Weights of a small transformer language model: vocabulary 31282, a variant of Muon for these matrices.
MLP neurons of a small language model. Each row is named by its layer, matrix (gate and up: input weights) and neuron, and shows model dimensions 160-319. Each number is 500 + 40 x the weight over its row's rms, rounded and kept within 0 to 999. Numbers have three digits each. A neuron's up and down rows have the sign that makes its largest values positive.
A block is one neuron, or neurons of one layer that tend to fire together. After each block is what it responds to, as a language model described it from the Wikipedia text at the highest values.

L3.gate73:462554484565486530471526447580478477508502532524478497522527481568488558480500517422558477420455503479492513479470557462433519506525476546545511515460494451481452510495502462567471464478509446404560541569432539508536474458505531465559564531467506516478419533579505485491465477486536520502546475539517517471461568551544446589434543552491488547539472525605527484474478567482486527500487514539466564488493500423415535586521521503465526510500505493400500416509428384467501493473531521
L3.up73:492468536556506468548526505428430570467481492515498447492509490540538470512412490531563449522489493523461448481530452500499446484455551512513478414441515449512529503495475474535438494539469563454536487467570509502560553458499506485549456493490507466553551489536532453534509553581480496466527506449474520431535504535535599480460477463455501493508488577536460478474548548524526494511445550551539543505477444373516527522495427518479525509522519400499549453520463505483498473520504501
L3.gate94:476455541521444448514534490452499541423473599471513488452496522505451490469459470545463515568454455485514532524478520420498465436491492464490463500405514431538530501487516528540543552550504527511503526487558478555501457514570477513534458495535487435448529455560544548460471540485507537483549545469553426545521555497449476609479511569589522489497485522521563514555517481542520429454530470526491514513555507500504459515552459406524463469496539464477554479540536521491511497519541483
L3.up94:508452517553481505474513412561551569534435551499477474580511523507419438556474482501499494569462485503558472536457484557475475512514491504461498520489492480444479521508528444485473524529429545483491528516425478571488486579486471466509580477562516405527525498455488550469517454500510512424556502488486465495569527537515527580525500489583475549521594412408483518523505478562470454509501452561449505515484426511450547517530507516550446495470435508511452501464494523465484522490479473
L3.gate158:504507527529455461459548465479399574499576437438444497484520561465514491488546492504468464502553533461513446523465508463499474541437386452546479450510493504505530478503446560637475536432439549516544503457502483416491517512576581489474450462500502442525470526555608528586445527492481533535506533531426490616498457535428511489533514488516574393502482472498510501494461463528555468477505467502517409535511559464535425476461476412530520489515516506493452508460520452509512519496502517
L3.up158:521491519557520481479515462506534527543511501490556520509530453462498522508424445495439504447500468496515476462484477502571481561443556498489455400494470531500528516502429502463442533505516484463459476486429494520537488466535485468433538464505496587510561519463497541503518507541451480516561502544541494518442456544520549526437516574487510498578514481469401423472480544531463524489477494579537498492562490467468455467531474524536437486500502509469520565631454470506489473479422490
L3.gate193:552478565481490479430584505575452514527468526506498559467536494492449471480437533496500544530459455451456573470558456431485509515509551417571497443467526506553576543481470462523407438476562396495466486578508606539543493504488497514503533526581442474521485483540591515500507508525563464471547498455544563478549481516466481509481521480510512469550448518491554521489597489496429523523520463484506469536530511538475414502538435552485438510517510488550541491551528547514526467573583529
L3.up193:482556526482460505487582532489494548411485527472501547434548497509444575550490508438535444501526541493450463551509484584487497458501441561480504434465499518534497554491510468518501491533485547480509552509476546514529481579552497486478533436486505451469513472473570538518508539518525475449490565527478478534568525483505490518467496525467460512459537494524562474499527505570545524500488483494567491448458500493467539451511540398444437512441459523389611437537517483441476516502516517
L3.gate201:567503524568529511477519526533511519545478479515468470513535434499493493443483505585461506414469484493559540500472496513538492507497548445524547530533488481486449533530415484494507526469539501467436491476505481486458456531542514475445516513485430547482467519474546482542547475452444509502457371513468492509438518491487480497468469475475425494516452417464504507551432452477550515462510514470517521509516519499477542555554486488463572485381501529512434528589586466479505464503459481
L3.up201:560477427543490484493407496532504522472560481508522455505457408490561506447505495499431484466463481446465456493474491506461503509474491543545419494497466513533491420534592532533542565530467418483462567467493504431445446505518553508515447436488505538523439488519500507520538541462499573525520491524447540579493471496471567568512520457390407443517483632533504538575459424457522550508536553497493495516500453491506502601527459512470497501519486497523512532484560463411463480482504514
L3.gate246:507488434565478469433507487473446539480490557483490491488487523492507618469416487469513459417459463567551408593472487498471501527462441452503474433402483448489557517376484521489477425483535474555493536532462504549528486407491444531489442441493501534471479506498517406473433464518480487494502512451462536550496478527540483528489532454479486477531495476505507456435588468494511442489489487482477538553505546437443533489466499495554536496521471488486463534486467557508457484496502506
L3.up246:446558536519524530425534486448545506519529552490458517574514453540458530569482562564481463508463545531574432536584495449447479526528476528490491501472554550552493504459440493567466517522464508516570492475544514462601466518576506455535466477484486462485546453385498414509555556441515484457582528493505479522514533465479470524512588527491502556522534547537491511565479565483482500493552481487477505492483457505503510555510518530510541449488581483467431468505491414535577455549474484
L3.gate272:507573549550459486479584387529476464459498574464538509494542461548495530475464482516411548532526447448503497480511516515447479503491505539523511497491495471538445494489508547486450474535471503483508532522529454530579415524472454443454556449556455455445442534549477466522555518501559511471492537564501478506525606484467479512480524535432429501563521579530460546490562606417520487522511473512467508508531460463540484498590472483513482503514473415561508497548467444469504452507454507
L3.up272:482444542490523589502541537574514550445446493554541426504548406533466487466499484501510504494473478524499502510520499505505482523507544513545453485495430474543498510544365475500527541508475494497519449524527453500528497439518535474431590514511500493505519536529500428435530483533568474477513511539493485546466473457490415541396454581490485460528475517483478544515520591438451518493552479498545516488522500444516439508455519530545534491512547448492461524565498516566508549462536499
L3.gate479:475516462553502510472566469545470527479534524477424526544481499501560522500523418480504462488529486473525508495534527530508511521455475467494479502536468508475446534449515467432475453384499523423451467448574497452572522548553495539491458539482480502524487529524496568519551500494596449523444485440514504475501467437487567563457499511498521545515569531487415490437533439471483572466449548562548434504480541531579494448468500550542543436493539543485453464459514476423469511558538425
L3.up479:515492537541545479498520465412501443471497450421431530526512412449525492472496461522437426448501498448531466457529551483479464482431524520538513522530416509531459527460460463491459485481465561463429498503611572506534520517576489504463503484540520568529526500537532556533561583576485473468494477461523494579525466503512514617511484485559543497471503423465474543512482501408535582547506514476486460483495561478478511485447480494541552567476570515491508543490515498492416513510522415
Description: Linking prepositions in formulaic phrases. Prepositions and linkers inside set factual phrases, mainly census demographics ("were of German", "from 25 to 44") and name phrases like "College of", "temple in".

L4.gate291:529496547463537553423528453517499541551528441459460511552458510556565536485469533468475471453466490492500507541452398530477457516523421484508502512471499520594540503522460463542533546518452466464550486534427518457519475486541461546514468520583594449497534473499499565507563496486512607517482476495465473605452498473564565459461464525502520472515478521544495555538526540518497480533514536517518459541442466573507521533478542515414447535539519475588480550445458499520593470520483539
L4.up291:528448458557445484495492468467470480600482491537524536559530564494560481495511507514558565512442557503494468538456457497506515564545465532543513533501499470522474509462499436535569465570565434393480442455516485519402514497479481463426490458470527493547465493467483480440510493463551468582472525496489497446483484487547516533519494501531510524474523547475429482540559481523568463554463560540484490467407474480562517543463493473497519528526509571620494535483494529530419498513523505
Description: Mid-word foreign name pieces. Short consonant word pieces (d, g, t, it, ig) inside foreign or uncommon proper names, often after accented letters, e.g. Städelsches, Heidegger, Grodno.

L4.gate144:431497449435490456442486493520538523476499524488518506461521537518426500476411501487465518562560543508485485523526516509516470563444479498501475543555487417488473503539487508471517469442495462523522425436571416426482457539525539476525514404491423489522448543541365546534447521481409517505470471508475536528551459480455462517567580523477520567527479481540441477488647483508468451502523521470518467510485475584466543429467496515465493552623554552459541492517530409457537481493500446
L4.up144:472511456484424442485480510482561553520503410506447477490521528482528533487441532446497494465535523475541497389519523501509540526518476562473524518494444470569516516496503502556533463527525470493519453488540463454524506572542513444499528450543527608533560505571472567552514493523474513449435499514434546450568526512445503548387568403539653487500396489486525505456551524514510502485477474471544435548517502506540525444567497524490478453535451435489515554529426493495564534512520510
Description: Sports results and tables. Tokens in sports results and stat tables, such as the away marker at, score pieces (–9, -4), table cells and numbers, and words like over, led, traded to.

L5.gate6:480489443514513537406451497480571496532493487622498446507577503473460543523507554477551471554429513491418535449462521489511603563493491514477473457444506464428468522506525537519485521516479420500514568461470510455525504469466504487527518489506488530490535522448423534497477453552508500466501508462553514540546505479529486547461477474527541502521504473568563552530612517511518477492465508507460491521481485591509574547505480490542496482494536439500502520484448505445487444496492525
L5.up6:481428525444452483522539510504540512521446589504463545504535490467484523582515543439491516538496619486469541523551583482545529501527524496472506535483541531491516443572503489541503511529502420465475409506472437473433489508477524446540453435579480491559480471473492541493542579464572473531425453487526526509520459510486502455468452522485481442486409507488490538481480384474535563473490486492452496535442555441463513473487426463521522543573505505500485562531502572483459381443538537
L5.gate19:514554503455436550481539428492553492482482513537457436443534518477498545483522505525525449495489460599456471520468461518493534487493502527521441518445499527528516493585458537414483486459575515528482497566544445512520523457518509459503470492497473529466555520490523613527534453470446483501562474563549462476467554507524529503478448473500454519482575466588467460526436519480516468503512405498477519475457483536530462490535482556495577594524487555511500488473553551467484415521515517
L5.up19:503539550471431519543564469465540526485472476540462502444461512458485566447421535478516505509478479597506507510532516494449496486594458525469524486529518592584544481570534535428515462524518523492475504432527446494531523476450527534486447495510522490500528491440537506478572510541554483503482470517471529457514490473526560470503501482544535490491479449535518501540513489486484589538461515542508541557515515518542505524487570525436500521476529444461473567482547537487501433526562457
L5.gate67:452564424481506463522522484554567486561504484498500508503500548492540536525469497474500485503497452445451503624506549501548511486477445471532519507432500495518545502500453468460519534539540540485447490568467534486460393543500503427506488503413567463576481503506466570495484480508471435463470485434444519539555468479521501534551530552457466570407449487581455505482486513370521617545459499458512507502466535522488500516464521502477529516481567457486427499554534504508540491511491487
L5.up67:514494417485471492514543476630426531505486510492472476504534530498479549466521583547520464441513543510538471485507533466485553509493488518556520518513532462495516491467449478434512479515503562432513423525543503521525523467509466507424585516455569519476507504499535471608543445483554494497510545486567520436537497530575486426504469485517526481557457458454429490493473459534486485538480446548525591570489517489510573418542526472467456583454521486457498507541482511547480476478530494
L5.gate72:477442596471492522559488499534507457531576560517498473502472483506475459472455564505550476523418474458452554510546535525543496456452478508519455489530533414458437476535567510473500535496562553523531468520526507557547459539508435469555387521538479486464578567485515430536484532518530545578480551571437496468511512462489514527518465429516566450579492481496509481537558479520508543501526486527487490497505477583424551546531497465419492559506507540559459508514534578517501431472471389
L5.up72:458544489521466459515476467533406495524472529475493541493471550563543499521568533470497523468413505533456413485440528540575475567461471587522477579436519494518509453427473474523435505583517469526500431531523431554489488511496456482515428482456525470536492531396450520536531492518466469540526429486469592514510563529488454514484491415518563501524441489529463491536528571509548577518491483531533524503515503535499543496527617511493460488462522489536485482482477442486503441549455501
L5.gate126:455501509511480541493501474552516446494443516453581488455502506534502456487522520484526488464486511493505562520481474488542506427497532540541488546578484565466433486491557403510503534517540548500463495476388524557510476466492404446454440516456668534501420487511444518540524495447440527438491467513486467501549518524448452450567475446482535506492480507573456523465534496535530537560506511493504511517477509537491412506506505480545448520489551500477433562456496539535423528485491491
L5.up126:457553440456610496448470521554551543506490587443468458459465447489512464503536467553500424420554506512515565461463571515552439509552472447536506434485559471477508455476537543545570588495509523503514489532480508528539535492515435516487426442571403467490495485510536572429442512506527587435488485514517447490507460469488490397452579490477486444523397449444455467501557489509550531498485442487480459541523471509461512543502457480484506565546465565508484529501534536442480446549509518
L5.gate236:483404480421518525571524473504546492489524490506477478523498498481483513477491414557542464618506494458494466534538491447496478519535529464552506558501543618490563512505514479398502527581525480474429524476493461494479472535442446427452535446499514478517427499457460485574457469439483533451505529451454504580462536459516484526575506536525507429494462528474519467503538431448490469449487550545549479506512488502466470517483481547455548461458520412530438479472456557490485461521464542
L5.up236:425470523496445517457496532542509478498552561487487488494506433513543521533493530508477530489511549448464462561521569495520550543488517466444482449475497498478522435515548530464602555544569496567557465466459467569478507538480510453418468513475508436462500526507500518501532459443531532421452527473503491439482529505449510498408486523530476434542426494515554477475519535514508540479468422562496469548498491525516528543485404519577484552526541553497490495492479554424479526469539484
L5.gate472:480490478509478394524493533629458453536533418461490469501538556454487427507467503468523534515494542510459608515503442529521468543535552571564484460396531501500506437526492474518477498550494475473568585435510539576514609447463429443390458468579507501489501548495504540456547522548498499469455474483487496466474516511523464548527527481490544499507522495497553444487484471538466482530540515546459478529553463510537513502459476527534496524508536500524521492484546510404417456527483484
L5.up472:527514507525501586587498503545524519505538452435447496504486497473492553517494591591547470565476501505489511581481505509519537495459464488446561514504531428477449453535449494484515437504471535438460447466500537528503506501506452514484464552495474508474432461451519486467537532544497501497420471486492542559559527513503586467545501466493506442506491512468456501471522530546546395462487536563481503518550531470498565483431470525495523484549539483453553491512478473549470530509597472
L5.gate575:515513470470520590501444447467673507529539549479432585477493466452508481518542529551400517527460505516472470476503559422487455548526495511524574510529511524529516543455444497450527537486505454584413506512456492487517467509521449445481467550490507480473493497512497525514470490486451485550483494482525558470490498488498512511539492478570480418514504516449523474546517515560500488516556496456437471482512522562490511515540583513432503582569531539494535512460455509523501583506521558
L5.up575:473550530490468565495483488492475507525490525509445566467467482527572451541530535547508503581464578513512480531403526501490522489583538581454524461479473548479505486464560508504505431472507456424441524430469501470538445501483519507433496482489508487512531472525452488543470506481469462534436549492524533545564486478496458477563490510533531406523533520478460507537506520509459503554449416593559458493499593554481477490483514487442492582538538523463434509505463520485428499501534535
Description: Mid-word proper-name pieces. Interior or final subword pieces of foreign or unusual proper names (places, people), e.g. Noemf-oor, Jiquipil-as, Logroñ-és, Karlsru-he.

L3.gate63:470509493515569567398500463552500525457518512500450473481548471522472434509539468513560470461474549527531560513445520492517539455514450445513476543501512476510468568520544480532460509465494518565479445501479505545522493480580506443452541589504488477492490544545466480563426588498461555582485440528468512504487544518538428496389412540469400550450440517470481590498521521518484487496548483473435497417500521485495567539391438571485518497463462482482542529416494550541449537497500458
L3.up63:460606525578568582502563463504416472597454439439488416515480568526500470484574503473484478493508534452476450438423487567502440558424508532565509461449523536532496512459471542445543487547553511553474555467535542526420431525501465520508454530474524555518459498488465501540474484440545536454517509532515507569417467540527469472463436469498493513494529496519502529541474585459469515552464540542488518523561480488485605565547510481415507498477486449508429598537447481533445517469480524
L3.gate65:511521486528535481517552507511490486491489468447430536507480527449533539514501480528513462501576423493462515497473495530458494454558473496548533513464521540497539526486428489426473551443486549475599530472528542501539516474504518542509444478573578498488544539565542502500545443487470527483559490425501485522538497444462519527502545492526559546386435443488569488607478544479552576527489511489511584511561494469531526414452493508522510477483490515491512497460492512482468537572459400
L3.up65:513523499567547583511564491544445504450449470407478503507520561518528528482479569448532547479509503460494485560544573517561462528468517531534483555478461480491512489416517607518506540457529466553492479525504489459492545437532523446494531445430394464395493552478470507459574550466433449478463498552432573499471482491522450539510518496589451474504470426516554509538488552488505497500543493468563549511474514491451458524522483510464485488525531493535527514486495525513513368458546476
L3.gate215:540482470431527501513489533478499501490570457525456429477494564444501511451502536407494522543588453499477416502545455483567529560492424489456507540560497438526519530554490505592536494538471416457533550577512555477528469391487528480523456539429421493494511485474491479538487558521445486564473501534557542512436533429505512448451565486498473476480457564571541499474554486473487564484576516470486449494443514452482452461523516519537464486510497465452485447494531515469502527522451455
L3.up215:523500486509491540546546563366495509433542463544555484518442580485546489446493492480506438489444571551542492479502492477461479442534491505458523527502475501459513547514423570494498479475464512511484518442431549537526496610474462548528518488455482469612472459505441493406476519450474491452511559502531464521582440513532484480479479524596438507490513558490504447516539479482486497504540408465499491497478514452523507544555455454472467492527529518517417493514510568506537554471526441
L3.gate235:525505610519506517422586475499471519473477441465497494489434523491489462514526473479483534517501555488432439490539538540503540566501460478465457431436577505461443504513523496538420541544470505540466484446551524531480501517464496507464528501494530473508508478453477520517493502512491512575453517456526501517436516428516515493510527404537514437512460449505515456523543532490526537541487513448461394521475587541528497530498504488515474543480485598509411474565521478530489377540501472
L3.up235:447556510509472453541440506529485551498482461569480438467509460493534501488487504519474457504500566467452449587440564431521561506494510507475490495493556523464516479473558484484432578579488558466533471501548450560449508442587533497495462511512486444476491567515486598529489546447459525462526500460489497490465504497511485550463481423552542485463520506486477488513544438473504520546512486508475473520510525482485545541490540534464545552490494562419478525517530419502504485490483513
L3.gate279:497494498499542531537477463476466558564487574522552491410504517484469508512494482523415513493493469596451420490497492563487469521534551535496514503471446542567493528462476477422429494491512463540479522512433513467472388455460460475487477534452529507482470510571450493516504445462428469505503486481467426556463586498558470593496485510523483555471488556486540459478504511550471490562476491529546530490580555563454580444478557481386473500452442536539492513527473553514513467481503484
L3.up279:512502556572510557480501523506488497516537439508545482471545571483507432543527445505477505456511520507473527571455453531467449482481498545462516520492493504527497483538421438474472462490505559530488467475521490555554399493512491454488529465407521499475581561486442475537533565525508478417461509497466482437486528497456520506515510449446508460503493510497449480500487575471361517548526482541535547491499484481484506458570468500444432504482391508529507529474433484557446431495546530
L3.gate359:473461472408489525454526417519502430496499527483532511552548492503568515457455581483507517518515504450499512526416513471475452455474469456511523449471416493495541468413491526413481558550510524519471533458518540488474512495511511516510496447471490402445476461447450490446505538441541489502509437503566484477511493472500490525489414455484498588513492532442522531559491455505505498554449441492514607502555432510487467470454454529480474556473542427463539491520505488505517379545560436
L3.up359:455553499525483484468435496574466454472522480504502460468534498523508514411454513487490536520487565464461483411457543492471467505504525507541551540497549549444513523482458551484412468442557497454482569494583454479491528446589411488455477481474488458463517533480481556496479503443486491552494522571479452526499522478480550573552423536447495543488497524537473529577517486507543422507470525491492517494491595514488463468471477534476535466484508432566532466486538545482474486428529506
L3.gate388:555502393502498601412495438507516519546523477545482466537533483510483460562446497521462534500503484529522494404508530495529487522539499504557561507439519498548454545528504505500449567465506510579486490505476505478515535493477440547562454457500506494487458527512399420428480525467448467466507475512472491467493383495507481569557564452506433495499450484550491496532525547466459550617522518487455505433585417487458578503500485569479529511517556511524605519488488542482479493441449465
L3.up388:557567487462500489525466519470539523538571490484493551533585503539517407495467513517475505536514499436459508478428485476517565527540488491520497583591531409550472521502467444473559440506473602481494516507561516545567544553459523543477533552503497567427486511555538522485434473450463505499494492492445464512540527453532505510446541481496389446499479493567520456474447508458481512533478511503485485496571517480535553506621502460413476570501511479486528516532481501599482502468514472
L3.gate437:427483515494470509519491426492447514513504488490461460455571507469547480460556535431507503523509447558486455521493519499518444457508554503483480473478532507529559539484457505533527444572471529509489518542566476543558474532557482500466548543515463498525482531475456509547535484557504448526429494422561492466551471520510525561517512534468529439513468521480472520416475438461587581519435471481480553441467525552473538554489462537592523556440478573433511515462512477540495375488555472
L3.up437:472535488530494509525474474475443563509508483535531547455469468484493505496516483497560540570480578419507530562526533518544524555493508579478528529537495549472503442495517522487451512500469563487479518567485489525550504469513467465491546514477455497451469513449417467556539542404586528507537418474411541492530543455480513463582516492448451528458480530480451439513451468448532417496554461481493540538436529525492459471474473486487529458503502507468520518479514480518481517488599411
Description: Final name-word fragments. Last subword piece completing a multi-token proper name, mostly Slavic surnames and foreign places, such as Lomonos-ov, Karlsru-he, Helsink-i; occasionally -ly adverb endings.

L5.gate309:440539416482560526453543520525500536532495406499505458505489507447506513543530445491533563505515534458573483500501501433535415487575482455558450525472471478487481535479459512485468558431463501495521525520515443501503498495521590574404495497556515447455619510556482494462483470469469549530520498567526559519616488535540520505469497526518528473541498575497495494487549513471479509481436484570554446475441479482554479486527538531487457533541467451464465540541463474493524507489573508
L5.up309:473461467482512533469590463438526494588490433511482472472470520468541497551475559511497504477434500464598506467471487526515528500511529467396473519487472496480464521474532499533522555646511535516412469639435449534485492472547514506456467575553519426478493479491508537528550523510447543548488474490458537505516433512562492561534539472408549494528517571454436523448466514543484464494492475502542459573440516546562429524501544485533467492490499494519481539458491507465566526518546481
L5.gate331:490505491521459395507571503481522503512466431458527616542486482450465458494507472493501470481561488533550515456570496441403422519439505521476511491433486447530528482487493467514465410560495513483479486479556439537522491554519490468539495484541454539513513476502471500452502475421534483479542420562520547501505475502533520550416557525417562447486528426453498485450571553465470478502425504521515489453486460503606498535507497496454541535558480540497524497553549562566565545461489530
L5.up331:508425499538473476493567513514460497539577502512493425468478481535514478498521467459522462490408468499514515424508520453474532483491496488636459559479496509560515447426532505424468438415490471603481498511449517538464546523535547482527476529535524521524560559577470458559526589466484500503574505483545486462444514533512515462494537500459463552462456496417486457501560562451487562485539473522485513501499499457438527550468534441437606477540576505487471502585557506464531494470498485
L5.gate352:438449470509502472454528527445444547547553520527532435438475580491537556494459472534459525518502524465543512512471570444459456608495489443504445517512516425499496490509494524499587509485491438563494483484481469524533506553462497540517483454486425492553528546501517567514461512458470553509501523483519477545518464507487472524559523538520599486526497522470452460479546514538482481531483483533502505497495466485485497445493452493543516532522518498496500493500472500498509585500599500
L5.up352:429492561529481555493515505475483537498517482450488498495546515478513558563553450538536479517464499498517482436460499520532520476548544475508503561455509505511516509545544565470547534460473477518588524490365463547546522568525471479479520550515499462482535492524499432416543492535435507555527535487505532567524499468563474448527435439501478423533520554472470546494499457569491422482495416496505539537530482522413462545455490433579516556555499545507511500457488484585532472514527482
L5.gate376:444509590506485473550510545552455505535469482462495461448522514543514464505544461503487474522534432480535550526522519506541485522520448467474439512487587469513377547502516504488504502454515470535456520553517512431502491445564546461491526489546549523591485482534468602527468456517489480538557514439501483464559545507496465517501487542599558501535398486533478550529545492473486514484527492502483498537493614446464473448523468512458508473510509528432530513456570488470538506593471498
L5.up376:458460472509471486516592532540517563501497492503507537468440528519547506495466473505470487516648494483525524498503538516456502608476500504461506550492499487457461535567502512443508543422526497486541482594550490470539483503464520441541494525543417500568521451497580515516452483476502547528576508559424468498493493541515547463552463540540437526529531518517544506438537493481511561479486471530477582524458509457418480474531469460508512460544489465565521528518466453502522566564444557
L5.gate400:436506448504453525389619508484461595502507451497525477365605499495502545480442496498397510496460436493539447520469544537504465537431513510564371461512562502507496513504541496531495509554507458564486491442496513458454524499547531422446569539486578510451478480475479545509465505499508599471494555494563496581495501544448451498570504493467525515508447474493471451498512464476488447487494524517476508564463480513482437544449518569492498536523480510546479560529490465430552474521443467
L5.up400:489481466528581491473467558475516487490472454540520453568441470465509484607469525559541462519481538526515453539416471418492489464483489461496455490574438527527502479473454475547458517519484532464542507509474485544456533501518551536476554460589479471536563453436602552571497505482556533508442575452458475459519434492471458446501513576508541494568478421447496482490476505506554501490467508505550566498486493512515514532464484498547508496499517521506528497434496460495634520504544521
L5.gate479:513470502517560527423551539474524545493495535513437479532503496532586506465531495483439510483511509448475526473508491525476427506430530481553449411470513455568534556497428522505514435485497498457523510578495453505531483475470469463497474472518532518482538516428506581525486583515532487489535544425573443511493545494523552555433492456545448492525446489550537528512571461433504527445500490475485529466501444494496502506530512597497540453472505501486411500540516511526479515486431487
L5.up479:539589480502478483454539417483437503392493566503472498472488463550577451513472547529556464512448539515527479472461521484473505561519479526508439448477481493480533472452461497519458531535574483492467532455456427500493518435533518426451519462477494503503521570535515483459489519478513548502541540505474547558468503469497566535471463496425554623500503526511461543449431559495483472493487578476495457501560577502600489468512451511542555454523520471511477492503440510516459495507436481
L5.gate513:501578497500457490481487511493469604491500454539473522502398526466488496533460490577458516465498495497572516453533508489496519584518507526440562425539484472564511520479509526519535521483511526465486455448518445500524431500522536533477515489525576503537524507484454490553469490502473622528500415530447561482483474491510509545500510528511494485555527440492522461547580541513507552477466475488501450548489605513489523491527493499542445502560454512479476534439495533497516504519461541
L5.up513:506476508475522510519444507419486495459484488519560506515488602515458499527506535554487444473508506454565499456515480499490542511528524452425509459508518505555555484510524537502518613475544507511475460526437516501574491486468531503487476446541498459490500510407474524530459486525562536547549483484484568433493499465534485454533542500523527432544424440415498483453501470560439553465542458574541506463442438512472448529532466446534510488520424510454485511522514573541467516528480521
L5.gate601:478511465455497464466536526464493515498441522494554548465476569365464444512463459476478495452447438428481587504477507525520488465504454510512442478517508531609541506491509401563409523480473490518529530546514504529462549491535550454518506384488514524537548487521511502523451547514557506501494506480531520571467524559459518547451531481571538515562514421436490446511507535539473473524515475555490424438498464461516526552495497451535534530530527549477501536531488492535501494511487501
L5.up601:469519531509483458535422418555554494547471525470455510534457498528499502469505505451419437466473525491550553538453489529569478439508524531472466457489566443496486494572508512448520443483459417482535541513518516539458515430528452503527461545474513472441486549470449468467486556504556483519531518572569483516474504522557546505431442518501478521531530522397442462486459530498536481532499515530413442481520473496517508448525461470476470479492462497458488517480509500451572483494450542
Description: Sports career statistics. Tokens inside sports biographies, results and stats tables, such as played, runs, defeat, Total, table cells and per-game figures.